Part of a small language model's weights.
Size: 15 layers, width 192, 3 heads of 64, MLP 640 GELU, vocabulary 2048, 6.32M parameters.
MLP neurons of a small language model. Each row is named by its layer, matrix (down: output weights) and neuron, and shows model dimensions 0-191. Each number is 128 + 24 x the weight over its row's rms, rounded and kept within 0 to 255. Numbers have three digits each.
After each neuron's rows, "fires before" lists the tokens most often just after its 100 highest values on Wikipedia text that the model never trained on.

L6.down600:120111129115116107118172113140138165147110132139111143145103151147125152125153143153109116098118179165128104117124113062130142087150097110139144139144114130135112171150146123170112099093148098117098163128105136064132108110143165125168138129119118105089128144110086149082152115139091122160136146130126140144088108139135128144057116150150149113112117119114124157140129118104101092119141173113138134111078144138133150133129101179152154123134097128134094125135148122165132132144093138055098123125092136140137090119122128087138165145143108099140172129114127078084156172125135115122
fires before: "-", "=", "C", "A", "|", "P"

L9.down70:129100124066100118134164138134122107151151165141145119141111110109115163106152128104125169115134139072090177123137132117150115138068145125150148117134115145173139124191116127096152096116090127141106127120084141148114157137119144166148123119140174145135089112121150131117093091128130107103151127166108095107104161108114134138103098130115131107135146125087107127164158120126125114117089148121186159144147104086114125097197134105113133160151115152106156129131088121119106140150114147134149141126107140118103107126102143126060112129143134072144080100122099138137131153112142106158
fires before: ".", "\n", " |", "ipp", ","

L12.down517:101159137130120144135130134152126129116147114137110147134123118133120103116120136136143139137142114134136077152075115150114095113109129122146128137069107139145108097140134080167126126107154096133122107062112158140143122122130100148162151092125154148107120150137171187141121135130125128104238162094168118133179158123140155125096088121141167143137143118133157137124123141121149082186099144147132120156123130144103159097122100133120192154134124126123086117123138142136138152157090138156126139149146159112110136172133133118136141128142113075123127151167118078121135124161105109129
fires before: "1", "2", "0", "3", "4", " |"

L10.down113:150096150100100155125134133131113124124129143087135104159136097156125144101125127091139141174115088129090138145182128092146109120125138099117107091169144156153114080146157140144136120137114144084114146098160102100114165154135110153118125147127128150076168146152147128103117139123151145125104100129122094139124165127130122110089110130126119126144109147103165064123155128115112154114117119111108113132084132177136113114093121144057109130115125116079111087112200178125138116089078125146145134161125100166165143127161128129163137123107144141110114101117118136142154113165139160139
fires before: "ed", "es"

L6.down165:104109129150149130122129147184109143112153135142198147136118128135131125111135110123150129122149127126101155137128121128152119113092128108136144137143138127114156133176115126117118127136093131152133137121145136146096154151139135206124141133125121116137127120101155146116150108141142143121210116148141126118000137183126127120139122140140131147132120132144146144134103133147087107145153138098152130108127135153119134125118119121129142120102140134130135129120133137136125165136130147123155128108120132147148117115117121099129116126146129126081139127136130120122129123154147117140
fires before: "==", "===", "In", "The", "A", "|"

L4.down463:127186122129116134112154134093142092131150105111104130105117103121104106133119121126109111110148113127099113117116123142129132114103178150137160128117139139140172094147106122156117180121149120117153115097085150141090117120158139112161105141132149152128191176105119155123158117139124132133116128121132141121090132106135170099122105081139111097120128111106108130147169151071113135151109226150153175198133178120107145125093092117117081117107174095115151098121110145107109124110132124157117166114095125140085115158093125102143141103126127119152142104158103129123138123125129125133
fires before: "1", "2"

L10.down509:121102127132097130112143166120177172111093090147174121154117152106121118128155153149092161144129147130136118110118124148135160127140126146157167151137096123138117101118117137132101157128139100114130126118205161142114127142161121177113116159095094116100137118094117145099121078131128138120188140095176123101065141023101108125113076142144110108123121109119110123110137158136155137118105128111164151125119125101137127138137147122135083155119126120126135135165141135107111132148113129151129104129108098138138083128153097110112159136119079087162134120111121127099123121155134105167
fires before: " ", "in", "\n", " the", "ip"

L10.down316:075088107095105117160131121148094169095135141135078155078134127145152152109110148133167110136123139149151118129171137105112110101129125135141125103152119128108120093174109085166163132122122094137108102096081102149123119093181125127131117175140143111117172131171142124101147117144150123155154117113172102108083130097126150137089093103122166134128132177113141159145144164146162120083142125131122145116128109143146109166130093156102150133138114116128127117155149164121151109077123177127108123140134148175160161150135096142090135132130142092134137097150121134124121133124124175098
fires before: "ed", "s", "ing"

L3.down245:117132184134091124103124141136126138136097125175099087114136147139163107112156072151138128112135138164105132080122096156104115127142113146096108162110129135109146105079117111120131135164097123133106141086082128124123112168144110149107114154101137124143093119117118141121116160125148141124114103136129122145000142143113150152132121123105100098130123101155170100106104141136160124112133140146137185140113146139127120157113133142098141154165146134126103112133125142140108103072127116123145122111121090144119115106090124137137162116125158142140118132129121124138169158138109146120
fires before: " the", " by", " a", " to", " "

L5.down129:138146143103112133132119125168160149124117118103099120133180107152098136133115108094128095130097206119137136104147159109153149079085144138121122084142162142061084126107128120136097108140158161111136126106168143119089132114110146102201132188105148138129136135159159121116159126109119161133145153136107111141125116129101136106123166155143129122102129143092108149165122146131100159116123108111135157125148058096137131116129125173151145099100128151129117166169138124098125112111093132107104157141116120110140175161121138154101137085136126103145142166149122119135164144149143122109
fires before: "s", " On", "ius", "ia", ":"

L4.down314:118165133167125112126124130129117141088140116145160138117162116123117096129189117128101106130131139133077109125138131094137136120134102161107156115120111123152156131148119114131125119151132105122091158116160138089106119113145100130149109134127136110105136147147150100109116147104143139139146142099108156115000124140104165146151152108130112095133103140125112116137115109110135111128131162115145118129116115120129120143125168146109130133132146162094137139109148116127102162105133141114125126110110106106118131119118122152111137155145129148167121160110117132099162117125103171125
fires before: " ", " the", "\n\n"

L3.down63:116111151103077143147112164127105145112113117162134126141155153114154147090134088117148178126124133099137155116121140127106177124138189129118115132103132159086150138108122117111156174126162100108078115122108152113121095116139109140100055123146091111155121183153096123144130104143093155126090102137148119117132145103129119137122128118082146082130199128114101124127126164115156123136067135149147139175151135089088116118156110137109148119122087116121130112143117178113143167095121133145084153140164122117144127110111134139097160131154153146127160142130109104166137130114138142125
fires before: " ", "s"

L8.down403:150123129126133128121126168120129101120103122097177132110119145105126123144159102109129138120116134134135148077114123118126109117142134134133139139135115109127112134153128159139133142114135118156116125154126089088088136147154155159114122137124145118113135148123141175106110090110155124132111111147153116117000125006146122159127122100138154131124136122110103128129143135166148140115108129115113104128113113108145120129115122144123123197119139133135090114131104095146140124116147132130101144133125151122145107114131136136157111147135137114120089132136106150122117121129119124115
fires before: "\n", " ", " Con"

L12.down290:131105148096098104136164124156154119103140135092110130111118129091120089115108138110121089108146127100107138170165174111100071116078113126137159131077187151152154099114115128083147120125151101135114121129112149141163112159124161123118106086133133149099169149111124092141120168126115152157093143124149142142058145096150097114104114132121141116119171080118061130109140095141188118118151155138142119134103132128112108083093159110133118140166109157137101108122148144135148112164121123128123121135098135159141132099120112093144102165122115132099130136125129153169120138147127099125
fires before: " |", "'", " Bel"

L6.down160:187129173107114115116107170118160135107106089180143105116128127145109106142135107120098113138124106106135077124123123129119144135152133131130138151118143109094108123158098113113151141134125084161165165135129097156143112139129140140119118098155117099105125105159101126148089148113090115137068102141108178144152164101137115168146163108122124152146098113150117118137162114129191174128117118187178123175138122094090127139161112135104095123132135167138119152139105164118156118130132133162121147108131123103139139140132142141131169078116085138140117166115160164121129119072089117121
fires before: " ", "\n\n", " —", "."

L10.down301:112118159151117131112134160091139101111084098124185129116125131076132104143138116134136142126112120120146130104133124089119139135137142119156115130141146120128138110167104140139119142124143124160110152145147112098107112127134133171110091144115129092114140154123121163125126102125153158161139124130124124125000107039112109144135124101130131137112114129125124133112127150149141123107118107074160104137127097114190112112130138132118117216131142105147112112157100118137159105096172131142110142100134128147131086132126129142132112129123150075140123131146111153119091133106133122118
fires before: "\n", " ", "\n\n", " —"

L8.down425:118120162117114129121119120088123125126143127141145128190170137082169153148156139178143113128101134137168149135115119142143178137123150134124134138129139125185145165129127158174130100114115109127092122141149120079154150163113101150122125112111113110132150123171132112103122104146121184123171103128124109119092137171127124119067109124144158158090160136129123113106097164130123075149099139100118100119124164138147109149154139156149147163135087142111090130111136159122133134108116171054140137118163119182145099125127129140148146139115131109158139157122129064110135123107095113149
fires before: "|", "us", "-", "|---|---|---|---", "|---|---", "ess"

L9.down212:139127120176116129157153082134138141128128147143104091104157151100110144116097084163097148130139103120151081119168141152147094159147141119138134124149165137149143122135148150188160180129107110162145132145157080115117112160125076152156128154144162155132151130118102105085140139158154107110157099105122108107044110129138148085121130136103120100125090096120100094139112122115129093128141152133208134107096128127120096173115138103096090110137149099138117096130125109118130126127120128120113168146155138123091092134099152129145142146127123120173113133144126148121119141136127167139
fires before: " ", ",", " of", " |", "ic", "icip"

L9.down386:144129160147140113111187114129117159114142115086081125119127121127129161130133134087071112140102124111164089116129149124126129117100097156127095180115097123097122156152156119137127128150153164077136130116117123119121134113110153146103100191138166154125139148144125140110126139144088149133109098114157080095146156084120177134128139124107124146174139121099114127140127117149113150126131079115161122150100083107110136165153175124118097100145081090141110112129155108098153120188114105096128133134105125140104101145103099140105117147153117130145137120134113166151126167114129168187
fires before: " |", ",", " (", " is"

L3.down507:118089132131120156105149134172115177100153155121178160154104114141131110123118139113133136124147095097104168149108157101122136136114111116112144116118154144126142131131087148118119144136100151168163141121123141160125168134141151176114126149132142125140132079075137133130170137135146120117176090117127113122028149169133170134135127123133116152134125113091160137118116102124118127142167131098134137132119139144109126135097082146125111130076154142131143140114121148143103145134102139148126096101108119152153119085123128126207158113118142125071112140151130113170163143161189136153
fires before: "==", "===", "The", "A", "In"

L9.down170:124128155125104097138152152128125139074118126125144127143122133117105115125148117152110115099114118157146124136130131116119122126141100138131110135143129106139123136162112115131140139121152097121127124142144119132115110151116128160152138120118100147098142126103136168112116108108147137159175112120143146127033105000102154136135127132125142104119130150119099135134114128142141148115115103099161133140138117115133118150118137135131127159137109112148102122133132116129114108098122134133119162123132120132157127134121125130124112133118127143144122117143126126135116126143141123123
fires before: " |", "\n"

L6.down271:160115130151117108163103186145166158116127118147077112075182143122094129120124152143119140127153119138107092127135162150143144144100133131142115190094172128176127088140119108172074095106113135103103127114138149117097094081143130159134161162149134139153120152111132181129198150088137146114116154112142141105128106073137147154139139138121111121146077138129065116127132140141121109110112106153175110176139115149132081101097144132152123112140147114148127100136128120130168139127135159106105134134157130131116108111135132119114130155168119123171136123126137131096107143133135150115
fires before: " |", "0", " ", "–", "2", ","

L9.down630:127140138134173093124140129124147138055109102104140113104121113148135105136131150099146105121139123112149121140079101160135138142104164097146081148081121120116148112106127114173129155132128170086086155120122151118108112106175159171165152113091166150104145130098140162121133138168161110078146127105123129142172133099139172154118111129146094155130142106123135103131090095136140153097125125088104093132119183170120160138138130118095133122124086144106102163146172111129146148142092159095144128139126166117124114137168100111118144118138111098121138171130089153131124143104158115123
fires before: "1", "0", "4", "5", "6", "2"

L9.down379:117113143139094124114174081097115105101156145123151132136145111141093118139118129092083139094083095107144154105124161159094092143108145108144103143129103116170148141152103156115077145115154153123125108096143134097047108128141116127119109167138149147107138139143094128099117125101120107151195084124111150125127115142102137148141126111092103105130119129136114137149128131103140107156117118098177145169122113123159116144124141139077133140151062117131151138148172118116124124119088142133147156114100118111104109145116161096124096168147103110170125130139111073118133145095086151131
fires before: " |", "y", ".", "or", " K"

L9.down360:115123139095126127124137142137162107077109097150147106136161107164105118134082159103102140108125129119152133164152101108150130118099148090137139169135089110118156149155094102061168137087175149084122126129115150086120112108168144121157146152129152129148159122149163129116123119145132134135116092141145111153118167101129158132137101153146149134175105146118114158124136133122153074172131127093150132132111117141148141167179117131106129120101118165109112132140109127124163186136136141130155129125138072080157128118122088120156111167152145116138113105171113169096140138094100102143
fires before: "le", "ale", "S", "13"

L12.down81:103129135133102171145161209108098129074133141109108135117133150154132090112091165133161151110118143127160112108147125107103067110120133139133137139088062090136158146140111132089104142150132108153134137087170131136156144158120128083124163087130121145120148129138136137114136107126143100124155139114140095137160164161140144140144064133106134146097123181102142129113149129137177109117099145112128120153143126129140145124125134180096114195130091145109139143110157113159107146110113164112124131119078114128123121124142122107101108077138125132136144086143083137132108122108138109106
fires before: "ed", "and", "97", "ing", "93", "der"

L9.down418:143153170164136146166134158130108132167109146109069172157121147127124130098062129161042162119127132100097128111113147163112128133114166096087110100170157116115127114129091138129104137112169122108110196117174131163107130138123100117125124154120158146121120136124119124133129122152132155097121132150113160121054121131101107127113138118118125134110143138130127111174101111137101163140111163112139129138125143145167102124134128134106127133114150106143113101144128148141128148112083091093131155141095122152161133110124087102119132123110111167154131077168159147160114140093124140156
fires before: ".", ",", " of", " in", " and"

L6.down604:147136126098093134135139109109135147132118123105123077129129117082162098117133155138128151190155096132157089150161160114122152153141113187131083136128119105169153168109113149115093119129124178138137122111136102146128100095122135135112145119134134120144141101139081125141147155090125142141148088143133137118175143098131135134164110130183115116144102142086107132132150125138188139143122126172120152122142120113109166105129144130102091128153132153118113111162141123119137073155114156140059130113156102113095145137135137172121123140084147127139117141085168090096091115116082159111
fires before: " ", " |", "2"